{
  "n_layer": 14,
  "d_model": 384,
  "n_head": 3,
  "n_kv_head": 3,
  "head_dim": 128,
  "d_mlp": 1536,
  "vocab_size": 32000,
  "activation": "gelu",
  "norm": "layernorm",
  "norm_place": "pre",
  "norm_eps": 1e-05,
  "positions": "alibi",
  "qk_norm": false,
  "attn_scale": 0.0884,
  "bias": "all",
  "tie_embeddings": true,
  "parallel_block": false,
  "init": "normal",
  "init_std_qkv": 0.0275,
  "init_std_o": 0.00519,
  "init_std_up": 0.0275,
  "init_std_down": 0.00519,
  "optimizer": "muon",
  "lr": 0.00714,
  "lr_mult_o": 2.0,
  "lr_mult_up": 1.18,
  "beta1": 0.95,
  "lr_head": 0.00441,
  "grad_clip": 1.0,
  "warmup_steps": 200,
  "schedule": "wsd",
  "decay_fraction": 1.0,
  "decay_shape": "linear",
  "final_lr_fraction": 0.05,
  "batch_tokens": [65536, 131072, 196608],
  "seq_len": 256,
  "doc_mask": true,
  "train_tokens": 1060000000,
  "steps": 8846,
  "dataset": "wikipedia_en"
}
MLP neurons of a small language model. Each row is named by its layer, matrix (up: input weights; down: output weights) and neuron, and shows model dimensions 32-159. Each number is 500 + 40 x the weight over its row's rms, rounded and kept within 0 to 999. Numbers have three digits each.
After each neuron's rows, "fires before" lists the tokens most often just after its 100 highest values on Wikipedia text that the model never trained on.

L4.up497:537523483433499476524505477561494481431573546513546509416552456496523475435526541464519528518532526509541529483540459525547485520502458482531507552491515447535454587498462535464519524521492449526469588562547494474522551474523507533491513480493537527449507464544426591495440568517503512505565447470536550565488527526462422489527484485521474560470453491510558557473624524407526564589461
L4.down497:397425476451494495514504574460520600439522454411443516498545551474518529533472548461465556455483462470498549525434495452550485476569508560522453482453502546485542492379538535484461437507503477468559473444493430525536547459383462549501508573486511484508557446580514416512513453430509448426480470533474475560553498497483528483501438530518466460477470487538505482470566462452535440507511
fires before: " |", " 1"

L2.up470:518502483505505464473453464510500474460519574494482517486507508530500572473540498516496520500499500496490519547541574462539428523529490561498513526441538467543444460532540396530496496543425488474494452471399481519485503517508543512545496450526456480524447581442406505479526545472486488488516481511483531440507488560535524440484539493553462589542538542471547515459544445464525488504520
L2.down470:484509485534511473537462434471398526486543559549486530468559537498561541515582480523565504515532439508539500506517469446540497374553489484476567500522531491551501528447435527501531486480530489471464488516557529429517431481475487509474587496535446541443491475458541515474454446512526457494536547532507548439486543426496521489490464499484475468504573538508481567529526568449465487581424
fires before: "\n", " ", " Ottawa"

L2.up1389:551548511516453481540511441490450526435515576530535509551527483519494489591455524480463516527485442484536537494532474504559434529569453455578452528428549443474468421477520510470518556459493543508597484494508491554499542493465471561536531453465484527470459488411439478528510452486539576461442503466515514517519514534517455485521455501528534500561501516509543482532488486460484505542457
L2.down1389:536555530447512570525559507521472544475492457502539493478467431427528479491532539485482494441534519459558405486414524488496474470466517610489558500530547540536502489425576507496465621434507555560540519553537533516491496518484549536515517494505509474466591469486450503454518502465451574527492491537511522430445442445543488497543479496485467461490523529548514552479483503519442405522509
fires before: "\n"

L4.up75:475473489496585539474517531490464482543535487509523527456539454534484478435541573436544487487507514511541550480436519456461579514522471557587450491515511494508407483480424551492540456500541561498521488516470470520497474494554476456517433519526543511511504505561470540579525495519453491514564515482532435516510544482520490473546474479492489544490481514548497456470468530489473457460562
L4.down75:436487462457466504505468604499554543591497436566543480565455553463519530523491568444451457569533513483483493494469498516452436541515478492443559536500492474462551498499537520536538550439564560538470518461456526461517463496460483509511463477488502537504543506510585547445542468548591567496533489466580506432518525527490546497465507524468555495549472478518504614520483467526438513524500
fires before: ".", "/", " |", " a", " an", " the"

L4.up688:486446548506472513467498465518493512504480504494567445464448608525476549502544464535552530515404576551495512472507510464505506492564438554461427467523546452530447468430525477536510537502475545388493535509493442532502514513474542513520504481388488499574615383532552556535545583583489545469464550498467526518499463547504472501455573460462468523483502484508487450529515481422462415441514
L4.down688:479504461427499452497490551532545444450537464496515500473491481535485456438527519500492477463498444436517457485471423456514492493423470477511471493414558518551542557525501494502495487478534524530528443506523532538497481458524453482516429510582545491497489529536496475528563495501560446479523515472531496509480577514511496572462429473428490508431478528522460528476481457561543571570497
fires before: " |", " 3", " 4", " W"

L4.up1382:509499498484551496468526493573514559487492539477524549475555512501497547486476472550587452534461523528511505454580478506482470527415524437471463479529574538379479423493559447516494475492494490467647461461488527597544484487545475481579529482552466458484527490525446505533501444424522537459499521500466422491556516472507524459434487443479515420597542503515497487483513480481477532563521
L4.down1382:532520574482522517471505507568444500520518498549508521492488433556545537516457551526543467505489553524467481495502538516480393482479443481508454551486527616479514511488504518553429494476446492521490517502499483528547602459592511525547507489529426510535569466518449461511433536513522537496517515599479551470455545544528532475512483412523475513465534451516517505540516470472512540533460
fires before: ",", ".", " |", "s", " by"

L2.up1321:515471558460526495457518450546543476522450511458481470429533539442485480458416527530417522456529479491464488573539407505485493471488489571557521523511493488481492502511557555489468540496522496475433438531535453460524514573545460484511507491513440466497545563456454507553493501540554476497486549483455526479492409499501515494455442533543539535490465493527564419471492573524446479463422
L2.down1321:517570514493477512518513558425487515469577439487454509449549467525521466501560504454466457481499498549445503409460498483508459505528419452521531452532539494440592509499490469464466465503522463453531469472488510534424518557527460527527506506474504569526546478434493491492512542435434480523463448543510442485454524479552491458557547466580452497506520543548471501512438501468503540485615
fires before: "\n", "|", " |", "-"

L7.up712:482488524593492512480496494538468499493522472538449551525491477443516499524555503468516493496475487467451534504486491538511540581549516615466476581495502441497509520451547495435539476466499450538573557574476448516512455513568516501502481562569466504492459516429473444520540547486491520496444586507470453460470520508462450548468523423451467471511522515474506514588479438493531479478422
L7.down712:524498493454530463524439513493526471493558473478498499454566453433475511468560390456473530466493577511570569481550465398530552482460509443527454486498523479524504485551515455588536526493438588480554501445478498531480489469492434480570458493483493513490443486532504553440466471473516452526520537444506547475532472456507479479523520450459469585482471498520516503593449522508452424476496
fires before: "s"

L2.up63:484394536477505542508463447512453548511469456525513448545468493537466505540450542456524515485537538481441487471475484478432476497509540561476543480480525540481505465520488402438460487440491426516455470531487464491498458474543520546446527514506478469480549481539489484476506541406488467476562480551522555466504505489492455567518507481410527497488387467469495508505548534512467462537452
L2.down63:527488523490526566565449554498448518557505498488540532518489452490555513509509547460559489494510513532488523475514444420499533485512440483520514540499521479504468436503439462479501520499556479439469464557437494497517568489493467452438475490475518446534484412470401536497541560431487463485589477483475501488490481490468421546515441546461579530453459530496504511501600454479505477522503
fires before: "s"

L7.up743:522444502460480490501446383604520535526466534449475493496514500500500425460482523441510528491511502506482445445552544432475527519411466562523573547477458480555570502513547475438519468543486513505537513449457494570505474534507515525519479460452472553541447514511498512557503556441457501422472465539527524577478504503523550510539467532487560509442513529521538555491463513448510511457483
L7.down743:485509500511451553499518458469489414506442539504489554487491516532467455526468591531409482497525536564493504577503568467498533471541479516515500486485521496503558504460431474503536562459504518474482612518477549539499503539470530485505556463486456474489530593478515525533490485504452594474462507509566536469526426460444584494605466438473384597502527550463569561496478450520472497439486
fires before: "ing", "ed", "es"

L4.up539:514507435528432464539460529481497571454462464567488473495513508500477523421547418503470442494554534537531555488489500567483503528497541463534464418515535414501571549497594497511467504483500535453470479469511574538449504525466578497445452490528537463436484531498433465506485551580547462527469470539504464528513501463441494521433491498535513546484487484432502480460470546504503573512479
L4.down539:517482491568479521477513441527551472492528532512567555484554460544590499475497530499523491482430480501521423481495578472438540484492494573486473507503459573531452419585466562483520475492489558478435466525504391476492537487540557497505457498500547575529503477507543444570534478420515527532511532537426514449474500504528467434549524515384508490530471453480537455508539492548467448516558
fires before: " ", " W", " L", " D"

L2.up1093:555443458564474520486446518506450403512491462511527556432561523438520494462555498539432478503465463526513522477507505552552450514475545448578480496541478562536455533500535553442537460477460490526477443519524482484520486445477502555509511531514450465481494463533463471539469570450457493521535470417510540518481517485457494473447460534492524434474493497478542508478522494534550542393461
L2.down1093:439483485485477504518484510551524608525498480535442481499552458475554542492451477508486555520469470494513462540474488499433489468531509445480541550509492509492519551455563492511501496478474512468474558475457466525502561451437521422522463464490458508477508482562522469555549525514500552525565549490516480473441515458462499552431516548495419528500495467583472549499439458471485431534534
fires before: "|", " |", "-", ";", " Hor"

L2.up1197:430434455546542437513504525545536569443519450544548516495467565490515473509517518567447508527462559475487505536551454514553460500551523467521490549416539464527511401506503538478591397468488482582514574464507537459522432541489465493521493477523549543425522507493499408504492496542528497558477580560487566474526537441515476500537449516452508477508520464498510537461498490518470425485495
L2.down1197:576552507490479433484507558479509502512448533546546518512510512522592491493454500463517495526458513448488517542486449507471517512523475414484500539518429470494507516533533532475529480455511527502488499481513462478441493564465526472533465492463566577460486462482473466497500499559426401542587557442501495551425507507563492444528495555537498487546491473518531513501529514571576473465578
fires before: " |", " record", ".", " (", ","

L2.up1037:496535535516463541537527552502455457515484495577524514432523448530588556500512522570531481479468527495487506483489498530484508520496522505457465559514572552515464533505422550473561512514496502545538526520500503501466585516520496555499541501426484525541515525458500499513487509482476493459490465480485450496559534566448511452485552468513412570498498538527507503464529463430418518483499
L2.down1037:562548524544518532514528504559504486498465510514511528506466479508530470498497466483595533527535511511433468475529489532506603453530548490504475473476483473497536519551527458526496585477474515468518568534535464506510480605505486489507489487415488506489471554552464567536463433483448506424438506477481539491520534527512544464502593492510492462477503568559484544548478524421471544566519
fires before: "-", " /", "|", " in", ".", "\n"

L2.up999:449404494560566459448468528459515521394540525550458493486537448547483465560473493519509514458453457462513512415526449538505520485471564457501427433511514490464478470457488559464535505584585482446540491461466479527570483481527451536556464566526494557537506499490526445443548514547515513509481491513501497448434533532534439464483476558546493521488501518553414433500457497534561455525546
L2.down999:563481526521510506580471526483523443544483480524509448532487501502607544462562513494499476520525529516488494552525541466529513533502495470470511442539421532432562561547481544512499491491479503514468533518499505429538543470441403476478517518513600489476520459519485475478537499474512445535534505469495514475457453541502487575528450528517606483573458531501582444497544557499443567532462
fires before: " |", "–10"

L2.up841:503507514508602489476561461503488501482519435513522473599541543499508448461519474556541518589490564565434546526474513497469531480462474494406508490519529495489553541563420502468480491601504518529526518496553433404526519577479473571426490461399457471447459478472549493513512563538518454491501555575457488455532483480468483459553521453477443455453426575482446469499525527506494516496551
L2.down841:476461475508507455519490497519506503519474473415545469505473492548544456442521508456512504468534483473615469416539489478486476454538521468476464530470502515479493501483553545556516560459405446470484528542495410497483477571480456521507540482425545506537577574574435402506478510541533435414469555497458485597512505501470507534522522561504497465501507547505512491445467517507540531572474
fires before: " |", "rook"

L2.up843:446556455477521496453518485545537460537526485498467569474540467452547527430525477453475528459563491509468541442474465482538502521453487534505530502537520486490516549485491543524460491516481469505500435434477433524456502528560462578516515480516518491456590592459448479463499461498478538529556506546554556567532494566518552496485527564518501498452503475540503447458470561518527427402471
L2.down843:455472512481505467501374502459497469472570502472488493482523481577441514568527488427418469502433477509450476555464567533499486496504486576506466604442517473515493453516477434423520518429494579533534488452468438519501531525445509492518540502544425461519496517564514553542490523508515508455503524502531448412555515424460489458482496461446504510492516525479488515504560487421504445558501
fires before: "\n", "|", " \"", "-", " ", " 55"

L2.up830:476555434418506501532572516475486524475514549518501439489536497445513460617500544486538520464559455519488526485467517580559472550438491485502465531483440453488446478438454516528527519516526526533475495497464530455523448509463571540522487508503469531495464506430527498526560571495572571468575531497554505469488525527472503477479426509495542465525400518415475498528497477471459565472498
L2.down830:434476462511513503540488514510511508535482531498453526475529540494506533467565495496436418549408590544432504466562544438481484557500465546551493408567569518547485461527477466496500573487503430557541480478469445524541552455492526470491473436429477562538450577460572480502530533523480483505512491468429460532475496467555459518479484502492527578498503496586476477509541487480486409516512
fires before: "\n"

L2.up425:549480490430512512517488516468448541418494485547481500476421470516542528549473518529523538554552499575449485425484503517525454481506511487526495486523531506461552555495505489470584449486519557437478450523478504570526470543452460455485541418517550487463446500473526529474490486531521484458435518427508466454562478522517442525563476596435495454499483549555469495478479528512496486488485
L2.down425:500499568563513418470564467499544478496506448474544559518568534494398447377499485460476470471465471527540405486503464425487514466492519439501495457507535458495465413464521552480494494571504519474463463447453546525511499494478472488555501542503489520512483426511488543473488534523528476482474466526471460516465523570497582482465543462465511473515521522494485558554453519517497522503478
fires before: "\n", "==", " ==", " and", " in"

L2.up370:421559511478517501572425420539488482520473565450538503554535563466463559549474526547484549442485514601509526477419496488547524472576491509444526492480492533503486505545488471451489546487482516571497564491517522464543453486516585481513473509478409512503420465527532537510586548528489403574501515494552535536472510528515505492416539523424526519478468483445493576501455555499493475550532
L2.down370:542468507499462560484528479466532462539588476469496434422535533521441485492498437503583470521568490537514505416447417489510478485570456588510494474542544520513486518621506467549501519515462538539509492523496517458557542409500503495454524512546520574454541538494474557514474453501541581541561497490447556460487497462507474538459520452489493517494506526546536491536476545509490456558517
fires before: "=", "==", "===", "In"

L2.up1065:525456438508511537512441516505459508457481521405474518495511464451493518542479522498460530476553536456554535496468526517533461539458462526447502569449441523478462473555488555500530475569537490439466485424517541527461533514533469476555416533463519440512486393494490500493496515483470515522507485541495526490415414525470471454532492539469541512446478440538565539426519467459455542561475
L2.down1065:513493533428496416442491505472512541472500523512511532554526569497610533491499486438502531470465502515417527500520494467591450437493474469547521549455495479516484483489443556504538487512500533541521513498556415469479564491481555507441495531497474531375512591522562513495518490425474479530431502506483502555522507579506505456489507501516490493527482442486478463481459453452514512542442
fires before: "|", " |", "\n", "|---|---|---|", "|---|---|"

L4.up38:503506541487525513522571515521503538426529494467516537459473496647446499472492446482527506502497514501441528450507505480520458437383514521532459568548532478515484431467564492535521486454481463580446533512497559455452551505555489454525465437507577498436525524537523507477557476532549470462521513477522476551461528545492476509491482505486414447547545493495555485456479495463516546539544
L4.down38:484541552494454500476465529505544506509495484524414445501474544513556407550551507487430444497458495510467478488518494418527482520514525497453546531460536499465578556481530536530405511479521498485497434436596567596567513501532495471425544573413531475492499458527542485569512489473549476533527422463491526460520488492544512505516463377549494428461478491445436498507498510381447453540501
fires before: "\n", " |"

L4.up925:452573485502540504516452478475501499476535504456502532501447579581523460462558458548434530487485525470463460434483456492499547504525483477426544500448483488514447481528460519468486431526579481484513555446518447413446535501523548487493545514502478466539501476528501500471539561460502526501502515538477550428511481471479495523521489510504561551520559454501512484444478522555489534437535
L4.down925:523554561492528454557463539532478442505474443529515513429537525541426613529516517491542461560543475454581395485451502458473486484488523449407490466525528537452536474483438496527435451519422438508575520529535435505504546576484543549485547505502535502533520542521510480513561542517594532532533521469497435423459508537474466488488559537503493516512559442475538407481575470506545487538408
fires before: " in", " by", " to", " on", " among", " of"

L4.up1022:483499509461533489590461490507495600506475490539491439475495495579537547507493530434528419438554526514456472534544529444435471446480517537488484504414522505530554453507544481465410432522561538489477495492495541504487487503570538468498505485468486426492538518447514569448531482503508426553496535482409580500476522596449522496505487464505579535545550536436506456527536525423493514492529
L4.down1022:537514513473450430525457515524493485482541515470428507530518627480531483413596462513510493522525460544517517465448513436533445505497518511524496470508480542519485454581499473522557547528499431579452519457506535532458512446422451542505556597482507489487465520559513440517485549521489499446598447496569424483492465505508511507587529457461493496508443477553479526518527528446496493476459
fires before: "\n", " of", " 0", " in", " "

L7.up1429:548487520508478526525463508526504464495550534450391503538531542582517440506528594501413505518442477524467547420527499551534424481489494503453536575445508472520476554472529561547468518460569485494498509554534477554557471489541507478493526498548491514478493453534450511506526533477473488468574488496456556583472429489527432493454525472494531553444517485524450535445430492553449517541427
L7.down1429:515510496501458508473437498479562542581454492425535474533529512495501440566488499477389483497512412538475500436518532532496496498466488593492488483591468471501529433461528527494474462561550586463475483530520534475520506497558551475563467484524557498469529444490486567522551545471379543502492480421537467532481510490439446524446527469510506484534522512478529624506501529491484553528493
fires before: "s", "t", "a"

L7.up662:509487546508486489507548599508491534456503437473527498554581421502486496486446517439521546478507478469483499520529490482455540549534480535503483578521489469535534503478473508509571532446423510522567496497546535441551489496480485506497469567537422527442493495537517528496519542486480488474542492490490528401504422482440538457449550462483486563424489500520547458539466511559476552487458
L7.down662:466538564507478524530480404497473514502480449445454570473515590523560466555519568440468520491505469512593519539501536524493529508490485444555489473527458512485438537568451468536544522487516461467501483526531471537572445560467537506452551521483536456488474451511543561529486474508480444488542524499452499474494518544481497540478515418476495456472550502549537491469480516454502506454480
fires before: "|", "-", ".", "\n"

L7.up544:477525487501508480520490462417497497517584505416587517490540495489452482541548478537587467456499435570519515416489497453511431470511433566506496527483560489512446458492505465471518487499515527516452528508518466492517491484494440517457535520519524459527489500453594444470519517474482557470449486446483493479491490484580455560487477470423513517568447532512428562503551459525515466621536
L7.down544:532490493457488494547523520543496432540424467524456475487481509497535518495448495429408579411539510445494495559527500462498520542500526476510552455493491543465555561463524491528503530511506463514550439487517509482540533541458499490525475507490503519509478578481440580479564497583502499542573512538506460484506520506393565494496487573581468463449535497455499473553489435487470503493517
fires before: "s", "ologist", "'"

L4.up940:495473432462521576601496542526573467549563481467505523482553532441556528513521429474507490524487513494428532469550427502517469396540454448484456462565481480501540578472469582549570506482468530555503507459462509510495465508512529479458546560541565463544481534532595460472556499534481448506565457438473454457561571465445430495520482510453475533493521524509468438530476487476464484458514
L4.down940:461600522525454563514550572538479515457432547528497476554433500555429465571383473480506473466552509511505465498426557493510487482495529471555516506560513491447529491530451435489456540433432517539570563467530479521513524460497500546479533485509499472496488543486457407531476516448541452521521529514493545537561476527495542543529490467524437519558514464458534500509468535474490390547493
fires before: " |", "\n", ";", "|", "|---|---|"

L7.up1323:460478524462485522510443461572520499448516487479447494517572472538510459469564491486470505543405465487534510470551544395492487474440486509478477491408532549585551533530484466508484546400559511548505573459434479511552472489508557605534472460525441516548438459503406523559532515535402501511493536485527578466523502553484511480521438493475592490414577540522450536466517478509523502482521
L7.down1323:471533494485544437498456529555593465438587477520548539487518491465533562514469424500476503503480475481504547531573431487589491443485450512516449425474447512506492487505409560548511478503525490573502463538484460483462429543543481497510493459516468604533460519442532552539459434562462502509458468467465536467436480511467484558518591463468521549463430479499475503535459466480441507555451
fires before: "s"

L4.up538:566427530499489506518423448620559592545563521533478446501501398484438502486489486508553524522515496477499520456462544512531512515543531471466500506438578486489570517514477530496499460509594514455526516500445498447514506402519444513515532464473492497586499485494439498452499514574521451479600519554563489540553559500552554586512424429496430426472548489599519419489513411426506477428512
L4.down538:502478505448510454571533552510529517462502426547473485557513549474464541516513484524528465461502481522576479568564465523500470578493482418504489533610476517489493541592517556549536520548492537469497493485465446546468464493481426528538517511501528484462449635455482486490527445477559401469516488472473480572544511452505526427463490474514527532490502509491449634459514473502444501437429
fires before: "s", "ing", "ed", "d"

L7.up1182:492549486497502607541495472489415409488490533572547392494476526555525498553521482496597499546394506498471534484516509485503555566497532516529460449514553599481460460521497527460556504445462569488503443539483522508482502479514505491507534518491519554563485483521484475464523590504492483514538494481464505522512471486553499521540441612515456540569532510513513494544574504463425521547540
L7.down1182:589519539455485576484464547477520518494522540478542475572521552431510526465450467513586530474469427483470454474551443525449535495458482547505543524544552527382432522524506495465480541494503474486533527562418479537511462519559489509504476434530518511452512499506581456466452482534536450497593489542509504468424473422586519535525549523566410484571446506529534452574487432547539547496440
fires before: ",", ".", " in", " of", " he"

L2.up1302:490458510524466458447463524556452606490524507420507536592548504474469524524497495454555484524480440477510562486551458561474481565455403450500553514542474464502491480449478536532536583526572494571506558506504529538494522445506504544502566520487474477482446487501523466462533526491522449475545502430461503490509464443472462517447515531515504510543462529478487545514467540458494537519525
L2.down1302:545478628435577471572487509479479505555477441547557549524503428567563516458502507503472498461456491544397471478479485515494557449560506478507479511500472468550470473516519501524493521523521482509523516528403509494545510546489513432484442485467569499557537542494524508402457526537520482538592421537443497429485547504609494492506473505497508497415506533510479465520550527489488492548491
fires before: " |", "|", "|---|---|", " Goals"

L4.up738:414568495466486539455424504486500490485517468525440488492554458532494473549532439492499469498498522486446503539567548408484552485462561491437521586421540574462466491513488521493526453503517501523491394440456512491553488478464464474479466462541506449512477521499443508461461516579506486528519483497420499474480532453455495550483455481575557475478565532446433524530519485477500512489541
L4.down738:508576476451490487465528536534521505369580471548493536477543526484469512546510474453515509492487425522468451468467471554547499530502475561583434419527421531547565479529512530527486464513488449556538506459491503476535479477443486452469481529470582556467493454464558509535533437555489485508569542584452478506456521483497501476572519454486559567524557500427509496497564492541500512535440
fires before: "\n", " was"

L2.up342:511487510454534573561595514461527496497500474468508527506493545471502503449512488500509489486471528482473478523478512482454563488548541537551483523545484520509541498577463538517573471586482537471585491459560549498455522545495480452423446482404519575490514524562511548488464428546566511549526497484492417474521516536468515438456536513473484557524425507463467469508494490546508510518599
L2.down342:483513538510485518388435434527516457466502441462482469512481518575573469552475497450534443569531488506507571457519491478502441494449486535519560484460507512532446492534467499500512537522438415523510476526534473439560559575530540477538470532507507434543505498507516498448448516480467520546491554445474477465478525556459450512446534457469576471484531503491477546470497480518480437462515
fires before: "\n"

L6.up313:533554467520502556473491423564444428545519518476508420505503523584504483510450509570510498448506479553510509420548501539542547522457568486535454459506535548519534553528482396495480567529454545534508493483470459466508509394508450480448468451455484525516533488554469525535510456416497488505577500486465496465454513469546596556531496451463502526556538473528478437498477558430428501526514
L6.down313:499466485480447501496488517506484516551447466588507446586465510513554481588525490455521491514415462521386413486509497513587477484462484573519479581576528486441463543487509479599506464514505484525529512524488483501528487507515530522489433424438509533475528525500494482481472475498556480494501518454580484470510519442560525506452510512562428498509476490484528483563489506543493558546480
fires before: ",", " of", " the"

L4.up949:440532479437527487532534482555577520475557416522484560473486465519519533550490398430521537566491461545530519479540463437496514520497539472444557506433611538519486495478545516501515483541481539547536481488488541521516487532458475480575570548433554491472475471448490551463533514521480440546508528471465464450450521434475474511516525433484538477498468508507477510503510450483509414613510
L4.down949:449466507464485582570533467487432498525464537533547536427493543514512480480536554570480476492542509521533450478461425490520468504554426455509439472574574520521484540499457472569479532450498527540429441516595561465527533525535468526414506535433497543403514466542521465572508447466568473537573508489459475521543466459556534521522468503480438441479532528436498522498548552477501508477578
fires before: "\n", " is"

L7.up1078:501451581508496512481481497554487512541505529491570481539522478568503471472577471586556507545516511541425498483526481485474594477438404494454541493536475529436543502486478503458472467514511502514499535455433527478483487523512556476464478546550496550468466466475436494457599551534478454520437541465530540440490590514506495438488486486416587531501524433530490458519408589479564452546456
L7.down1078:574476501514493557537493496534473482485500535534513496560575490482440541450489471539542478565548538483511480545454563509571582501520423491573360487510531504481538444479484435455485512484529469464555456483512431462504475519511477520434553547486476504462524587470474447477521464488510468568568507400475537495525392513421457498439523508511429553554543446509522476488496490428489504460555
fires before: " by", " in", " on", " to"

L2.up724:460513550450540501559513496498487424499560449470475440385465580470491527587522476488486563521543490499502450438501473497517472454510474551514603415518481564513485482492471569457460439467517514460461482500512485494546496537498551542421450455520559531464466518479519469468509539490483521464478498497563520515499429468443506531467456501450600453546465491543544465487501485482484479446523
L2.down724:550504495524423533443544506501541461514464451608526512468572488463458522465591446429500503513438519434557473546382476558578494467432519458457505495475551491515464568488555605534502498428531481493482458543529598473481498430459546520520570518478522489480535517482463454491441499459450553553433496537495548463565436565513473498472484455490512530561529464475450540506505490450527465501496
fires before: "\n", " the", "=="

L6.up1381:491468541410452556554482434535523518536495500444478522498466548519503507411460442543476466590502503482465506486524451553504484517580494522526458483440474505452517523583465462500483503555503467481532514508509543481515541530479511482565518504484480525478509472478449484498480484458493487508493392452508498489433515467531538537464469466449550517531414489474460505453514453512438503499550
L6.down1381:501429442543450445529498585541458487504420427489436485472562455515486427491508510471489510523545472480561503504491475475476536494496455510502552515530549571582530514443577479584534587530513502534461439491523524479525427520553481493431502537490475489559429517575480576524405509495520521530517489499511443454465502546454535438473486550538478465410488553545524513494490458470503418533529
fires before: " ", " |", "\n"

L4.up797:497472537479528475536528551482411499540540415525531527519504467554514512481542488461510537500552513470531485462491453510494540514508564523512459528471490559461565474513504548486552507456542545520513559453514503520484470517497510460468530484507514547475498554521426450475468525577589446423479492455534460494534528528509529463493580485477436482464497514569520515497459573514471469518495
L4.down797:519507450519509495515445553486505555537525536480496533482486449477511534538506548517435509432537464523491521511465480460458581507575560468571566457492580449523482498516472511471532531430487608509442546460495477507470450554530579480385492516484519546440572486471536550516479484440421481474500573495449511550463541481493515465454512457449500495535476559504471529497477599572533505490439
fires before: "\n", " ", " 0"

L2.up519:536483480566495436470480485490404524429609510417490498529450465522538523479514456469449496504548463457530533529513473492497483500553483446567595475528532523520509599501493532505500466462522495497506482471445554497492477530497536511505499483514478433438423489498476431507510551472489461498435588516448484575484511569495425534458449495497497494514485411487507524481428443486521524497414
L2.down519:497431500484437438460498494536584435583517517441425515491528406496502453454520516418536494484479515569541502458454526541456492463441495498463514541468527472497507445471531487547460465441514472481528467504547484475536481497518525489512558500444517551523423527452598533498490460586531571487479469462471547549431497511532484443483448466426412556471520564488491478420506501535448515455477
fires before: "|", "|---|", "|---|---|", " |", "|---|---|---|"

L2.up544:461494551479556499464482469556496497518456471550487521533590448416528447508561447433539526510569475545509463537505562509537379502465473523489493544543523510484511522501534489502520581463510510540487462458509517464446561483429540501483487494497500550449519457541474540545509487456459519483457462502452501492522541508496510499492528550520430578426583564475477552604523479521509502470450
L2.down544:451531538497444488517571518550492536549593467485529486478512470428430511544544460486493414497524538604461502475519455475483473496461417483450438547486552541506540548586508496534508497478534480493536429468489504513453509512541455498528479469553509455475599505508472507524443464562473498495519587495554479493529518536538500500456536456506558474461520502557531496522511542561418534500517
fires before: "\n", "The", "-", "===", "In"

L4.up191:499444489600479552515484492500418462459415444529524485389478499518534509476496470459463515481519489475524438562529512543584491520454502397466542380525489525527477495493482606542482474455515498540506484481564465500494491547469470561463447517479601475510552499511520497439486574476519452504520481411489528563466488467479440424438570499522480514610468572582524475540454505505447521468480
L4.down191:515544500496498505524540500538513436508449512493491435512470434570509493560421483476425507503407489499517493511522534534489480498546523498459488545476473496500578437516486496476404489454603453525537487499494499559495519465542573528459536454514519480550474494457467469499488435530542576516458510498509577490541453545523533499571506601507473488527525604560521499616494536571521449442532
fires before: " |", "|"

L2.up543:482550525497503539486498419465423531488483472541626454542495473472432568548543524508525507493582459502425556462546468535612519478498508521512463584522528495544471520460496520504493455559484538507544530475499478500490461490487513578432550528454509500604564473431396435572563506543569539518480505540440519469492517509523425496566501460437465480476510530468428485465553523480509520541494
L2.down543:542587462484444485469448525442522463489472442505476469542485558525456503547456460468497475494439516425531447505532488429415444445545499482528548433462503566531517478542516467438541504419499469467519487437539510466502541461439459491529509473562535536477487459500503546385487463546464502506458448500560510431489548490549572494504459461488511555511518453526518458572555516543564484552472
fires before: " |", "–2", " (", " –"

L4.up1172:497465564485472591564473571512480590512526459465484432505445474462585519518515604479511529493491508558492470481475533521507482499528534563487526459516476468515544483521506494488462508470551462531547524514454470521459482497539504532477533387545518510504535471542479493516492478485518444565490466503533530498546512535491560532434607464554529505515473498535466495496453460482525504558508
L4.down1172:473461478478472532482520587462532488463555450536487512482551571524446579450505460475500493564474529555536584478539455491485465521501486502484488456472598474447448474489451524520488491469478534512504425521572548569509480454582452404526376539482555504464506513513526470522506508516529518462541512511525517477551483463508440448523510507496465501519441498445448468450500458514474519433494
fires before: "\n", " ", " |", "---|---|---|---|"